Weights of a small transformer language model: 102M parameters.
MLP neurons of a small language model. Each row is named by its layer, matrix (down: output weights) and neuron, and shows model dimensions 544-671. Each number is 50 + 10 x the weight over its row's rms, rounded and kept within 0 to 99.
After each neuron's rows, "fires before" lists the tokens most often just after its 100 highest values on Wikipedia text that the model never trained on. A number after a token or word is its count.

L6.down1589:47 39 39 41 59 40 59 32 43 59 51 44 38 49 50 61 47 43 56 38 43 30 51 44 52 36 56 59 55 75 36 62 56 59 46 44 77 59 51 57 43 70 47 49 37 37 43 65 67 31 61 46 51 53 51 48 48 64 57 51 51 48 43 62 47 68 54 53 52 63 49 56 51 51 50 44 58 71 45 57 35 51 41 47 51 34 61 71 39 53 52 39 50 34 41 60 55 42 63 59 59 48 49 48 37 69 47 44 55 51 52 42 52 27 48 57 68 64 57 46 49 32 60 33 53 43 38 66
fires before: " by" 38, " in" 16, " to" 10, " of" 7, " on" 5

L6.down39:40 49 48 47 45 67 67 64 42 48 46 51 65 44 52 47 44 50 57 41 58 41 62 74 53 50 61 42 46 64 61 38 44 53 53 50 56 55 53 35 45 55 49 63 61 56 32 53 37 47 37 40 65 47 43 48 65 54 53 56 46 45 52 53 43 51 42 41 31 36 42 44 60 41 78 35 56 52 55 44 43 59 56 42 48 49 56 52 49 67 57 48 41 58 31 45 43 38 41 47 59 56 37 59 57 70 43 55 56 46 53 52 70 42 41 60 51 47 32 29 78 59 37 49 55 58 69 38
fires before: " |" 38, "–" 8, " " 6, " /" 5

L6.down2505:38 48 66 61 47 68 42 28 46 62 51 44 58 54 55 46 71 37 54 44 51 33 60 26 48 45 59 71 41 34 61 69 56 64 47 38 45 53 48 51 59 55 45 57 52 36 49 62 63 49 45 55 24 27 51 67 51 56 48 50 40 44 35 66 41 42 46 55 58 44 56 61 38 49 53 36 54 59 64 36 52 58 33 41 62 45 50 53 53 57 61 53 28 73 51 52 52 52 54 45 49 68 47 40 42 64 35 62 54 51 34 55 48 51 68 60 50 40 41 40 30 58 44 51 50 63 42 43
fires before: " " 44, " |" 30

L6.down1371:58 55 48 45 65 34 49 46 46 35 34 43 39 50 53 43 66 67 61 50 49 53 58 38 53 55 51 47 37 64 53 48 47 54 53 69 60 77 43 49 45 55 39 51 61 54 45 39 50 66 53 40 52 43 32 48 54 48 54 44 47 54 49 45 57 44 56 43 44 47 34 49 49 40 70 61 44 39 61 37 43 51 64 49 54 43 34 48 39 51 51 51 61 59 50 48 53 43 67 38 56 44 60 39 63 66 52 42 39 49 58 49 58 41 32 42 70 63 37 46 58 60 63 47 67 42 58 54
fires before: " |" 48, " " 11, " |\n" 7, "|" 4, "." 4

L6.down1223:60 55 48 40 48 30 49 50 47 55 62 51 49 32 35 33 49 68 51 39 42 48 71 48 52 44 42 42 49 32 48 59 50 53 47 26 50 85 28 62 66 54 58 58 58 56 74 60 42 30 64 60 59 51 37 43 38 54 37 42 54 37 44 59 60 44 45 59 40 42 33 53 46 45 51 54 44 54 38 60 52 50 42 71 49 54 60 32 48 50 59 53 63 75 58 64 58 47 40 42 54 59 53 48 42 37 43 49 59 39 40 43 46 44 59 47 42 69 41 60 46 39 47 52 39 57 52 71
fires before: "," 41, " and" 35

L6.down3445:45 50 61 36 69 64 40 39 55 58 47 40 40 52 37 59 61 44 52 47 58 51 46 36 54 62 48 39 38 47 52 51 56 57 55 41 37 49 44 62 62 43 54 52 58 50 64 42 38 50 71 39 40 49 45 71 66 61 47 56 40 61 43 52 52 47 54 51 56 51 58 63 47 56 47 56 56 69 52 41 52 62 52 44 56 60 65 45 33 36 32 52 41 58 47 46 27 27 38 60 60 50 55 62 52 50 47 59 39 61 44 58 56 44 57 60 50 39 47 47 65 53 37 49 53 44 77 41
fires before: " |" 38, "1" 8, "\n" 7

L6.down830:70 49 56 54 44 59 47 58 64 49 56 57 59 54 51 40 42 51 60 57 39 55 41 46 44 49 59 50 53 39 29 49 49 38 38 40 32 49 40 71 42 49 48 62 51 49 68 39 58 47 45 54 27 54 59 67 55 62 53 59 44 50 45 59 47 52 56 44 43 46 42 56 50 59 38 68 30 39 55 62 65 41 59 53 58 41 60 55 53 57 51 41 39 59 63 41 47 58 33 46 61 53 55 49 56 53 40 32 49 48 49 44 61 49 33 46 43 29 42 60 54 61 44 58 50 47 45 41
fires before: " the" 30, " it" 11, " a" 8, " \"" 4, " him" 4

L6.down1979:57 57 40 41 28 43 60 59 58 70 78 34 53 39 63 48 49 55 50 62 50 75 46 42 54 43 55 34 56 29 71 50 57 44 48 54 44 72 38 35 62 54 44 60 59 54 51 60 31 52 44 48 63 49 56 61 43 42 40 51 63 41 66 49 48 35 43 51 62 49 60 63 61 37 44 55 39 54 49 52 53 48 69 62 57 58 55 66 33 46 57 63 44 49 59 43 58 35 50 49 46 51 54 37 34 65 59 54 59 54 47 55 51 66 49 49 45 40 42 57 54 49 44 70 55 49 49 27
fires before: " " 31, " of" 17, " six" 4

L6.down2427:29 48 45 59 52 47 62 67 45 43 49 53 67 75 48 46 34 36 59 54 50 36 61 41 61 35 38 45 54 56 56 34 54 55 48 34 61 39 40 43 52 40 49 50 57 43 46 36 43 43 57 58 60 62 45 35 47 54 65 40 39 67 51 58 55 51 42 35 51 47 47 44 67 53 54 57 66 56 74 44 71 49 56 66 55 50 39 50 45 39 61 46 41 53 56 56 58 55 42 43 40 31 32 48 53 50 49 52 36 24 45 55 38 58 44 52 43 51 51 45 51 52 60 43 60 67 51 56
fires before: " |" 38, " the" 12, ":" 6, " a" 6

L6.down609:38 54 43 67 45 46 64 53 56 51 55 54 47 79 33 62 64 38 48 59 48 34 53 44 54 64 52 47 56 53 47 54 45 52 36 47 55 42 43 49 48 69 47 58 58 36 52 62 51 62 38 55 43 46 30 37 51 19 54 63 52 37 56 48 46 60 59 52 41 59 51 54 68 61 52 35 49 61 50 44 36 62 36 69 41 39 56 37 56 45 47 59 46 52 55 47 54 48 48 31 56 56 35 35 50 45 45 61 40 41 52 58 50 67 49 49 40 45 59 37 55 48 36 61 49 44 48 45
fires before: " " 50, "e's" 4

L6.down2503:46 56 30 40 48 45 39 65 48 60 47 48 29 52 46 73 42 39 46 56 40 34 48 30 36 46 49 52 69 54 45 61 54 55 52 37 27 54 60 57 48 57 68 40 64 41 56 53 61 44 56 57 40 32 56 61 52 57 47 57 60 42 65 56 48 70 57 39 45 46 64 47 73 59 47 58 49 54 55 41 49 44 40 56 29 56 48 55 58 29 45 40 60 61 53 47 54 68 58 62 60 53 62 39 55 34 56 64 62 42 55 54 60 46 51 43 65 54 73 45 39 59 34 66 55 56 35 51
fires before: " by" 18, " in" 11, " as" 8, " on" 6, " at" 4, " for" 4

L6.down1239:44 55 43 61 55 52 44 44 59 59 56 65 57 58 51 55 47 42 62 60 37 56 43 66 51 52 56 57 68 67 59 51 56 56 52 55 61 49 56 34 56 55 23 53 64 33 81 31 55 43 40 42 61 60 42 50 56 61 60 50 45 61 46 40 52 56 38 42 66 52 37 46 62 46 69 47 67 72 49 50 58 52 49 65 48 41 57 56 48 33 45 53 47 51 63 48 46 48 61 27 49 72 61 59 48 51 49 75 41 52 39 37 42 54 43 48 42 63 42 46 40 54 48 55 29 50 69 36
fires before: " " 50

L6.down2540:56 50 47 60 55 53 46 52 54 44 59 39 54 47 45 45 51 37 55 44 47 63 31 50 38 49 57 55 53 72 56 55 53 36 47 63 45 43 52 51 49 49 54 42 67 47 48 47 40 47 62 52 41 50 45 65 51 39 54 49 73 43 56 65 42 62 51 30 56 55 68 55 50 58 51 46 64 65 61 57 56 49 38 35 36 35 59 42 59 50 53 57 52 29 48 56 43 59 58 64 34 21 47 50 24 51 36 49 32 33 36 45 56 72 35 60 39 62 58 57 37 52 35 40 33 70 43 70
fires before: "." 20, "," 17, " in" 9, ".\n\n" 6, " of" 5

L6.down1792:42 63 39 48 45 52 45 49 26 36 59 47 41 51 46 57 48 66 46 58 48 45 56 50 43 53 56 76 47 32 53 65 43 41 57 60 50 45 44 66 43 48 55 58 66 49 47 63 40 38 67 53 42 57 44 41 36 50 39 56 47 37 68 48 55 58 51 45 41 44 53 46 38 56 75 41 54 50 64 52 54 56 35 47 44 30 63 35 47 39 53 51 45 41 28 39 64 71 68 34 61 54 59 51 56 49 58 52 47 43 47 47 49 42 46 48 56 54 52 52 64 56 69 56 56 55 55 50
fires before: " |" 46, "," 10, ")" 5

L6.down979:34 57 54 52 66 55 59 55 47 46 46 42 88 34 41 39 52 40 53 40 46 56 62 55 41 38 49 46 51 50 36 57 66 33 49 62 40 65 40 55 65 43 36 60 31 53 39 36 45 52 77 52 49 42 60 35 57 49 40 67 58 54 66 37 21 36 54 41 36 33 52 44 54 47 31 45 40 51 49 37 60 50 58 28 46 55 55 54 51 46 56 54 36 48 66 66 60 46 67 46 72 40 40 43 47 59 69 34 47 51 40 40 43 33 62 43 54 50 44 32 58 60 61 43 50 33 49 62
fires before: " |" 23, "0" 22, "1" 5, "," 4

L6.down1854:56 30 54 43 62 77 66 46 54 44 39 67 53 51 59 50 53 46 40 63 65 42 33 66 56 55 69 43 56 56 59 59 46 42 31 46 62 36 53 51 48 62 44 38 51 35 54 33 66 44 59 54 47 39 65 55 46 41 40 29 34 34 50 34 51 61 47 49 63 43 54 45 57 44 39 43 63 60 50 50 46 54 51 70 49 75 52 47 45 62 44 39 70 50 50 66 54 61 60 57 55 38 42 37 47 52 39 52 43 46 37 45 59 49 63 57 43 37 57 61 49 49 28 68 53 55 47 62
fires before: "1" 16, "2" 11, "0" 10, "3" 8, " " 6, "202" 5

L6.down2984:54 26 51 67 52 42 32 47 58 37 48 32 44 48 60 65 27 48 38 56 43 61 57 30 33 45 47 51 68 71 35 69 54 61 53 34 62 36 29 70 64 41 49 55 42 45 52 51 60 46 49 45 42 63 63 56 38 50 53 43 50 48 46 49 48 48 37 54 43 45 47 51 55 52 62 54 45 39 68 45 61 51 48 62 46 30 52 50 48 65 44 51 36 39 50 53 53 58 28 53 45 40 34 48 54 54 65 35 54 44 57 47 33 50 62 43 45 60 59 64 50 42 46 36 47 45 46 65
fires before: " " 28, " the" 26

L6.down231:42 43 51 66 28 70 41 62 54 52 51 52 66 58 36 45 49 45 58 48 51 53 58 38 44 53 59 58 48 69 45 51 54 41 49 42 46 68 52 51 67 36 28 49 67 44 57 31 49 51 33 49 35 53 64 62 48 63 41 46 53 44 60 49 38 49 57 71 49 51 57 47 45 45 46 42 65 55 44 48 53 60 52 49 33 52 51 56 37 31 47 51 57 51 67 47 44 64 53 38 43 63 40 68 54 39 54 59 62 58 61 65 27 45 44 55 52 74 50 46 47 44 39 57 41 43 57 54
fires before: " " 55, " |" 6, "0" 5

L6.down1234:47 67 61 37 57 63 42 42 56 47 40 42 40 55 67 59 49 38 30 54 59 38 60 38 62 46 66 47 55 57 32 15 48 57 53 31 50 47 56 49 47 36 32 54 65 68 60 34 39 47 58 43 81 42 26 52 45 45 46 45 41 48 38 28 73 59 49 49 53 55 47 46 50 52 55 64 51 62 48 38 54 40 43 65 63 46 44 55 41 60 56 52 52 52 61 53 62 43 47 50 51 47 36 61 53 49 70 43 42 66 51 43 37 49 38 47 55 46 62 49 36 62 63 49 36 33 56 36
fires before: " |" 37, "–" 14, " " 5, "." 4

L6.down1354:65 32 52 58 48 50 45 39 39 43 32 43 47 57 45 49 57 51 53 59 43 35 32 43 37 38 49 66 52 47 33 42 56 59 67 60 63 50 66 57 44 67 53 38 62 35 55 51 54 52 60 35 60 56 47 52 39 55 37 69 38 38 56 41 62 68 59 57 40 48 53 46 57 57 43 56 61 60 62 50 52 59 58 73 37 57 67 78 57 54 43 49 58 45 67 51 50 54 68 67 63 49 53 64 39 68 45 45 52 48 58 51 46 52 52 57 46 38 40 62 55 68 51 44 65 49 56 41
fires before: " |" 52, ":" 15, "–" 14, "." 7

L6.down2817:57 37 35 42 62 28 61 47 58 50 47 40 44 25 45 54 54 57 55 53 51 55 51 47 53 55 58 38 40 12 49 48 57 53 50 57 32 53 58 74 54 68 56 60 58 55 53 50 55 51 54 43 34 44 53 44 34 60 58 51 71 42 62 41 40 47 48 35 45 50 46 55 62 45 60 50 47 52 49 56 43 67 63 52 57 31 54 41 52 60 59 42 43 48 39 40 64 56 37 41 63 54 53 46 50 44 37 39 49 59 66 44 55 47 49 53 49 51 40 44 43 68 51 55 70 55 26 61
fires before: " |" 35, ")" 7, "(s" 6, " |\n" 6, ":" 5

L6.down1997:32 55 56 35 68 53 45 59 61 58 48 52 61 62 63 43 40 62 55 31 53 54 66 38 68 50 66 48 56 37 58 49 38 33 61 32 35 47 64 62 48 67 53 55 47 52 56 23 51 50 42 63 32 67 64 48 41 59 42 51 34 76 47 70 47 46 61 43 53 60 39 45 50 45 59 51 51 53 45 57 43 44 33 64 69 41 51 47 65 72 51 48 43 58 49 50 41 57 43 58 51 42 52 56 50 62 43 61 70 44 54 62 40 30 51 50 51 74 48 73 52 47 55 52 54 42 61 44
fires before: "|" 77, "|---|---|---|\n" 8, "|---|---|\n" 7

L6.down1969:47 62 56 48 69 44 51 46 39 52 41 37 38 65 53 32 38 57 60 34 70 40 57 53 71 62 49 52 59 66 41 37 52 56 42 51 29 45 68 42 51 49 57 38 44 48 57 47 58 68 52 48 60 23 55 40 53 39 37 36 48 67 52 51 65 44 39 58 66 66 45 51 42 56 59 51 57 57 40 34 58 41 28 43 60 67 62 46 47 52 67 47 54 54 56 47 63 54 55 39 53 46 35 57 54 35 50 80 54 37 50 35 38 59 39 45 48 44 45 51 79 48 48 58 53 45 48 42
fires before: " " 26, " |" 20, "|" 11

L6.down2043:62 47 62 52 47 40 54 57 47 46 41 44 59 48 57 47 47 47 51 48 60 51 50 54 48 47 52 58 37 95 48 53 45 49 50 47 47 44 44 53 57 52 48 45 53 61 59 49 45 34 63 52 35 48 59 69 48 61 50 55 62 64 59 36 64 50 48 52 45 57 51 71 33 54 63 30 58 55 58 57 60 67 64 51 51 61 66 58 41 44 60 58 40 45 44 38 51 41 39 43 59 65 48 50 56 43 62 62 45 43 55 68 44 60 47 45 48 48 40 51 49 38 45 63 60 59 44 35
fires before: " the" 51, " " 13

L6.down752:58 62 55 50 38 55 64 61 30 48 47 27 38 46 43 40 52 65 66 60 65 52 44 43 42 35 38 50 43 37 60 31 55 51 55 53 55 53 50 50 48 43 47 47 68 50 34 46 33 46 47 46 61 66 52 48 48 56 54 40 41 48 44 60 46 50 40 43 55 50 60 54 41 43 69 49 47 37 43 47 45 54 65 47 50 33 50 62 51 49 57 42 53 47 67 58 48 52 52 35 34 60 55 54 50 53 57 52 61 64 42 50 62 51 65 46 57 48 48 46 48 47 43 50 61 47 64 57
fires before: " " 32, " of" 16, " $" 4, " at" 4

L6.down1821:55 52 58 45 54 54 42 49 45 59 53 65 50 49 59 39 50 67 46 30 52 52 46 49 42 45 58 41 50 82 17 63 31 67 41 77 52 56 52 49 65 55 44 55 47 35 46 52 38 49 46 34 52 66 42 57 46 43 68 48 77 54 51 59 27 42 56 17 41 49 40 67 35 42 50 48 51 47 44 38 43 58 43 50 31 60 44 51 57 34 59 48 50 67 44 57 48 52 36 58 36 35 59 40 36 69 41 52 53 40 40 56 54 42 54 47 74 51 49 51 64 66 58 42 61 35 58 41
fires before: "|" 42, " " 13, " |\n" 8, " |" 7

L6.down1804:58 45 45 50 78 31 45 40 60 56 61 64 40 40 47 54 53 51 35 39 58 41 65 43 43 53 43 61 48 63 56 55 36 68 48 54 54 44 44 44 45 50 46 58 60 37 45 66 43 75 70 50 40 54 31 55 64 64 64 54 56 69 50 75 58 50 57 56 32 58 51 48 64 51 48 50 51 51 54 48 44 50 60 46 49 56 40 54 49 54 44 45 51 49 48 37 38 48 34 49 49 43 38 54 46 51 52 60 44 37 45 52 66 51 59 59 37 61 66 34 48 61 41 49 63 47 54 49
fires before: " " 51, " the" 8

L6.down3037:21 64 46 53 63 71 60 44 58 47 58 54 58 49 51 67 56 33 68 47 40 29 52 42 44 57 52 65 54 65 34 56 48 56 57 47 47 30 39 37 43 46 63 27 57 49 47 46 54 55 50 37 46 32 53 39 51 60 54 74 38 50 47 53 58 59 58 51 49 46 56 65 56 59 73 60 48 58 43 47 39 56 48 34 75 43 59 69 54 49 36 49 43 36 47 45 53 51 57 55 46 39 43 57 45 66 44 48 68 38 53 57 64 56 39 48 48 47 51 36 61 48 49 42 71 38 43 59
fires before: " |" 29, "0" 19, " |\n" 11, "1" 11, "3" 5, "4" 4

L6.down3319:48 48 57 46 41 57 58 46 59 46 42 48 40 35 33 63 51 69 47 51 60 46 33 52 41 57 61 51 39 55 55 57 44 37 49 45 42 35 46 52 50 34 49 45 65 41 42 47 32 46 49 60 29 55 58 42 64 43 40 42 29 46 34 57 43 55 42 64 54 40 59 63 67 25 63 52 50 57 60 38 59 39 58 56 34 42 47 41 59 49 60 47 31 42 30 61 34 52 57 57 59 82 46 47 46 51 51 64 64 38 53 42 43 55 54 47 59 48 55 51 50 42 44 52 62 35 60 47
fires before: " " 29, "," 15, " May" 5, " April" 4

L6.down3486:36 45 69 40 78 61 61 47 68 64 47 58 36 70 44 43 59 69 50 58 42 32 48 53 67 45 52 77 44 64 51 46 59 69 60 51 51 28 47 53 52 43 59 40 48 64 49 59 53 54 50 68 58 52 34 61 40 76 39 47 48 57 48 50 60 48 62 61 50 31 37 45 53 49 44 41 34 62 43 33 49 69 55 52 58 41 55 58 49 37 60 62 57 52 40 72 53 63 66 56 46 48 31 51 47 49 56 54 51 52 49 34 42 28 46 55 50 39 30 51 36 47 55 44 39 47 49 50
fires before: "201" 18, "200" 13, "202" 7, "199" 6, "197" 6, "198" 5

L6.down1635:33 38 48 72 44 52 39 48 58 38 46 34 71 46 45 58 52 43 50 39 47 54 57 58 39 63 56 48 46 47 65 50 49 64 56 46 55 42 69 44 55 36 31 50 58 44 52 69 61 50 40 69 37 34 50 60 54 37 52 63 53 55 40 47 55 59 42 73 62 48 56 66 51 53 48 51 67 48 40 43 34 29 50 36 58 41 72 31 66 51 40 60 38 59 21 46 44 36 60 30 41 42 47 59 28 39 52 55 48 56 35 49 36 49 42 43 51 75 36 46 39 46 33 49 55 46 40 48
fires before: " " 38, "," 20, "." 5, " |" 5

L6.down3294:67 62 53 46 39 48 34 56 50 47 47 42 46 50 52 63 42 76 56 50 43 36 26 39 49 35 57 39 59 77 35 47 43 53 72 35 45 47 28 56 46 52 57 47 45 34 47 59 57 45 81 72 74 43 45 61 58 56 56 43 59 42 57 41 45 52 45 58 39 49 48 41 51 69 61 42 41 41 44 51 59 40 54 45 57 56 41 51 63 51 52 42 35 46 54 37 40 71 55 55 43 38 58 39 49 52 72 45 48 53 41 42 60 46 50 30 49 49 76 61 50 51 38 50 58 44 51 65
fires before: "," 23, "." 15, " and" 8, " (" 8

L6.down2507:24 61 66 58 62 50 75 49 38 31 37 46 66 56 53 65 36 43 50 51 47 42 46 52 56 67 46 64 63 74 59 44 37 43 47 50 44 62 47 31 47 43 48 58 47 48 46 49 39 50 47 51 44 50 71 53 48 44 54 51 45 25 69 52 44 33 30 46 49 39 34 43 71 53 40 52 59 39 32 62 54 39 48 65 37 42 42 46 71 50 47 61 38 54 42 54 46 57 58 39 51 63 45 39 48 51 49 47 47 50 46 58 61 41 51 38 58 76 50 64 36 60 46 55 63 55 35 56
fires before: " in" 22, "." 12, "," 11, " and" 8, ".\n\n" 6, " to" 6

L6.down2354:45 43 45 48 66 64 56 50 36 52 45 44 46 51 51 50 54 55 43 42 51 31 54 48 59 53 63 62 46 68 36 54 46 52 57 56 67 59 56 48 61 48 54 55 57 41 43 50 57 46 48 40 53 38 61 63 57 58 63 48 68 57 57 34 62 43 50 49 45 51 42 60 37 50 61 39 56 60 56 42 43 66 52 51 66 63 48 49 40 38 72 51 59 54 61 68 49 55 46 29 38 41 57 62 44 35 51 60 50 30 35 49 52 39 50 46 57 29 41 43 63 56 50 45 50 50 30 52
fires before: " |" 46, ")" 13, ":" 6, "2" 5, " –" 4

L6.down1465:71 57 58 60 47 41 41 52 45 61 53 33 26 63 47 51 47 65 36 60 47 61 51 48 56 58 62 52 54 25 51 56 62 49 62 52 65 46 43 50 53 30 41 75 50 61 53 54 49 64 40 58 41 70 57 52 37 60 45 39 45 39 41 32 56 28 47 55 66 42 71 65 48 34 50 57 54 54 52 49 60 55 38 57 57 44 51 67 55 48 57 36 72 42 64 42 40 55 60 47 39 65 67 63 32 68 40 45 44 40 54 67 58 48 62 47 43 46 60 41 50 62 49 56 52 41 70 50
fires before: " " 44, " of" 15, " least" 4

L6.down1770:43 57 55 57 45 59 53 57 46 48 43 39 40 44 47 57 38 41 51 44 51 45 35 44 28 60 44 53 52 58 36 49 60 56 37 42 35 35 47 71 52 30 59 49 54 31 43 53 48 56 36 55 54 44 51 56 42 59 50 48 61 39 54 56 37 63 34 36 73 50 46 45 34 67 54 44 56 48 58 48 36 55 53 49 46 55 50 46 49 41 44 51 42 37 62 48 55 52 54 49 44 59 30 40 39 59 54 56 53 43 46 36 59 58 54 63 53 38 33 50 54 41 84 44 34 50 63 40
fires before: " " 31, " the" 22

L6.down1567:49 42 60 43 50 44 53 52 54 45 64 48 46 45 50 49 64 48 32 66 62 41 49 55 54 44 51 52 38 52 46 48 49 58 37 41 61 48 29 38 53 52 51 50 35 56 57 41 57 52 54 39 38 44 38 45 44 60 45 57 63 58 44 74 42 45 56 77 34 50 56 59 56 54 72 64 45 53 56 45 49 49 58 56 49 47 50 59 41 55 62 50 29 52 73 38 51 41 34 33 61 50 38 60 49 60 46 57 51 48 42 57 53 49 46 52 40 29 51 42 39 51 52 45 44 50 59 51
fires before: " |" 37, " " 8, "0" 6, "\n" 6, "2" 6

L6.down1636:43 39 53 50 49 46 40 61 55 43 62 31 41 56 48 33 47 57 40 47 48 57 55 44 39 54 59 74 48 50 65 50 55 35 51 52 42 42 56 44 53 55 71 52 44 75 58 48 51 55 51 57 29 48 59 65 45 77 30 44 56 33 54 51 57 50 62 41 80 57 41 61 51 56 45 48 50 57 48 59 56 41 55 31 48 45 44 51 59 54 45 68 58 62 64 41 50 56 49 49 49 41 47 45 52 38 60 41 37 48 60 59 43 41 53 38 52 44 48 69 48 54 34 48 51 53 44 43
fires before: " the" 26, "," 16, " a" 7, " that" 5, " an" 4

L6.down3528:62 54 33 52 50 54 47 48 50 53 61 63 35 43 41 60 56 38 40 38 53 53 41 60 56 50 53 41 53 57 44 69 51 39 34 22 53 51 35 43 48 52 55 41 54 46 44 52 46 29 53 36 64 61 70 55 64 48 63 39 60 66 42 59 29 55 50 45 52 51 51 41 40 47 32 60 64 44 57 49 58 68 48 34 55 55 53 42 37 58 34 66 50 53 47 59 69 65 49 46 45 44 53 46 55 39 40 53 52 66 61 34 51 56 63 29 36 57 64 62 55 38 44 62 70 51 39 52
fires before: " |" 49, "," 8, " (" 6, "\n" 5, "." 4

L6.down2046:54 57 36 55 64 33 43 55 40 51 44 45 46 45 50 44 50 60 44 48 47 61 63 57 57 40 50 51 38 62 47 56 42 58 47 64 46 52 47 60 46 42 55 57 61 48 54 44 47 43 56 39 53 59 23 64 35 90 51 41 57 43 59 48 63 64 48 61 36 51 48 52 46 42 48 50 48 60 66 49 41 45 34 47 41 38 47 50 68 51 63 46 57 40 65 53 47 56 47 39 45 73 46 62 62 47 69 71 47 32 51 48 48 44 53 36 51 54 51 49 58 44 44 50 56 61 52 58
fires before: " " 47, " to" 15, "–" 8, " and" 5

L6.down321:28 39 46 39 50 57 38 51 36 72 43 48 57 68 26 53 40 45 58 47 45 66 61 39 40 50 38 42 49 62 59 48 38 32 36 46 35 49 49 45 33 40 45 58 59 59 42 43 38 49 57 60 48 44 59 53 41 44 45 60 51 56 50 34 42 58 37 30 49 37 52 49 53 53 67 41 59 45 68 39 46 45 46 63 62 48 62 58 43 36 41 57 58 53 49 52 44 37 63 45 60 53 59 33 64 52 28 41 45 52 46 49 53 58 54 59 46 41 36 54 48 56 54 59 46 62 58 47
fires before: "," 50, "." 12, ".\n\n" 6

L6.down1476:30 54 40 58 76 67 54 53 54 69 35 41 52 56 52 57 73 59 61 59 61 44 34 32 53 54 58 50 49 58 55 52 62 44 53 41 47 61 46 46 67 52 43 54 49 66 40 60 41 56 59 63 25 42 57 62 58 57 56 53 59 61 64 60 51 40 56 66 53 24 63 52 51 47 46 38 36 69 48 55 51 53 67 59 38 48 49 43 54 57 57 38 52 44 60 46 47 33 54 50 46 50 41 45 40 34 50 49 47 32 54 56 40 23 60 60 49 37 60 43 50 47 48 41 58 38 57 50
fires before: "200" 17, "201" 15, "192" 7, "202" 7, "189" 6, "198" 6

L6.down324:52 42 61 46 47 40 55 53 51 50 64 42 51 59 64 43 70 62 72 50 47 64 68 31 50 55 65 58 58 50 53 39 52 62 61 79 48 58 37 59 56 63 49 41 56 56 57 33 51 48 49 37 67 28 63 38 56 52 44 42 53 52 67 34 72 68 49 63 46 51 57 64 64 54 29 62 53 63 59 58 60 33 42 61 33 41 59 43 46 61 40 52 63 62 57 60 36 52 50 56 56 67 49 59 54 64 39 40 66 55 23 49 52 51 39 42 43 47 57 41 47 55 52 66 37 61 56 57
fires before: "|" 29, " |" 21, " |\n" 9

L6.down1433:70 32 62 58 73 52 44 45 49 48 36 60 55 37 47 42 47 55 43 52 62 41 32 42 36 61 59 67 63 62 53 58 53 35 39 43 45 58 52 37 36 63 62 51 37 47 43 52 41 52 55 39 43 37 52 48 39 50 52 63 53 54 46 48 62 74 43 57 48 46 45 62 36 66 52 75 43 54 52 52 47 62 50 62 42 46 50 43 57 39 44 59 52 65 56 53 61 57 85 31 35 51 53 38 61 53 50 53 52 38 45 63 63 34 55 59 33 59 56 47 46 46 56 63 35 60 48 42
fires before: "0" 16, "2" 14, "1" 12, "–" 11, "3" 10

L6.down2084:46 41 45 60 75 43 57 36 48 62 56 59 73 48 38 45 59 50 67 54 42 27 43 54 46 37 47 44 50 38 42 56 46 52 46 64 48 48 46 67 57 32 58 41 51 65 47 46 45 60 62 49 55 55 45 52 50 50 52 48 51 60 50 48 63 45 63 64 48 43 43 39 46 62 59 37 56 58 44 57 47 54 53 57 35 51 61 54 46 53 62 51 42 68 53 52 49 56 43 68 43 52 57 59 70 40 58 44 56 68 58 45 56 59 41 59 48 50 44 57 43 48 63 44 35 55 58 37
fires before: "7" 15, "0" 13, "9" 13, "3" 9

L6.down532:53 53 50 41 58 59 50 51 61 40 37 39 58 56 51 45 36 59 46 63 37 31 44 52 62 51 60 40 46 43 56 50 61 43 44 66 61 55 35 75 55 44 43 54 36 49 46 29 43 41 58 60 51 55 44 53 30 27 47 62 46 52 38 72 58 51 35 53 55 50 63 47 55 50 21 64 61 46 56 73 45 58 47 54 34 58 27 48 52 56 42 57 65 60 59 75 51 69 40 46 55 58 45 26 49 52 49 58 67 48 63 61 55 65 49 45 34 43 47 52 60 67 30 53 70 41 50 50
fires before: " |" 44, "5" 9, "6" 6, ")" 5, " |\n" 4

L6.down2002:55 45 53 68 51 48 35 42 62 50 26 66 81 44 41 49 55 55 33 50 24 46 34 42 54 45 44 45 33 44 52 53 53 56 58 52 67 37 69 51 55 46 46 63 27 36 44 57 49 58 67 44 60 56 63 64 56 45 41 44 59 34 57 59 46 47 54 30 49 64 44 50 50 52 51 38 46 46 43 45 59 56 35 27 54 47 50 41 46 62 31 45 58 68 48 57 48 45 42 60 55 56 47 49 37 65 64 37 45 39 40 59 56 49 64 51 55 28 35 50 66 53 50 61 52 41 39 52
fires before: "|" 23, " |\n" 17, "0" 8, "1" 5, "4" 5, " |" 4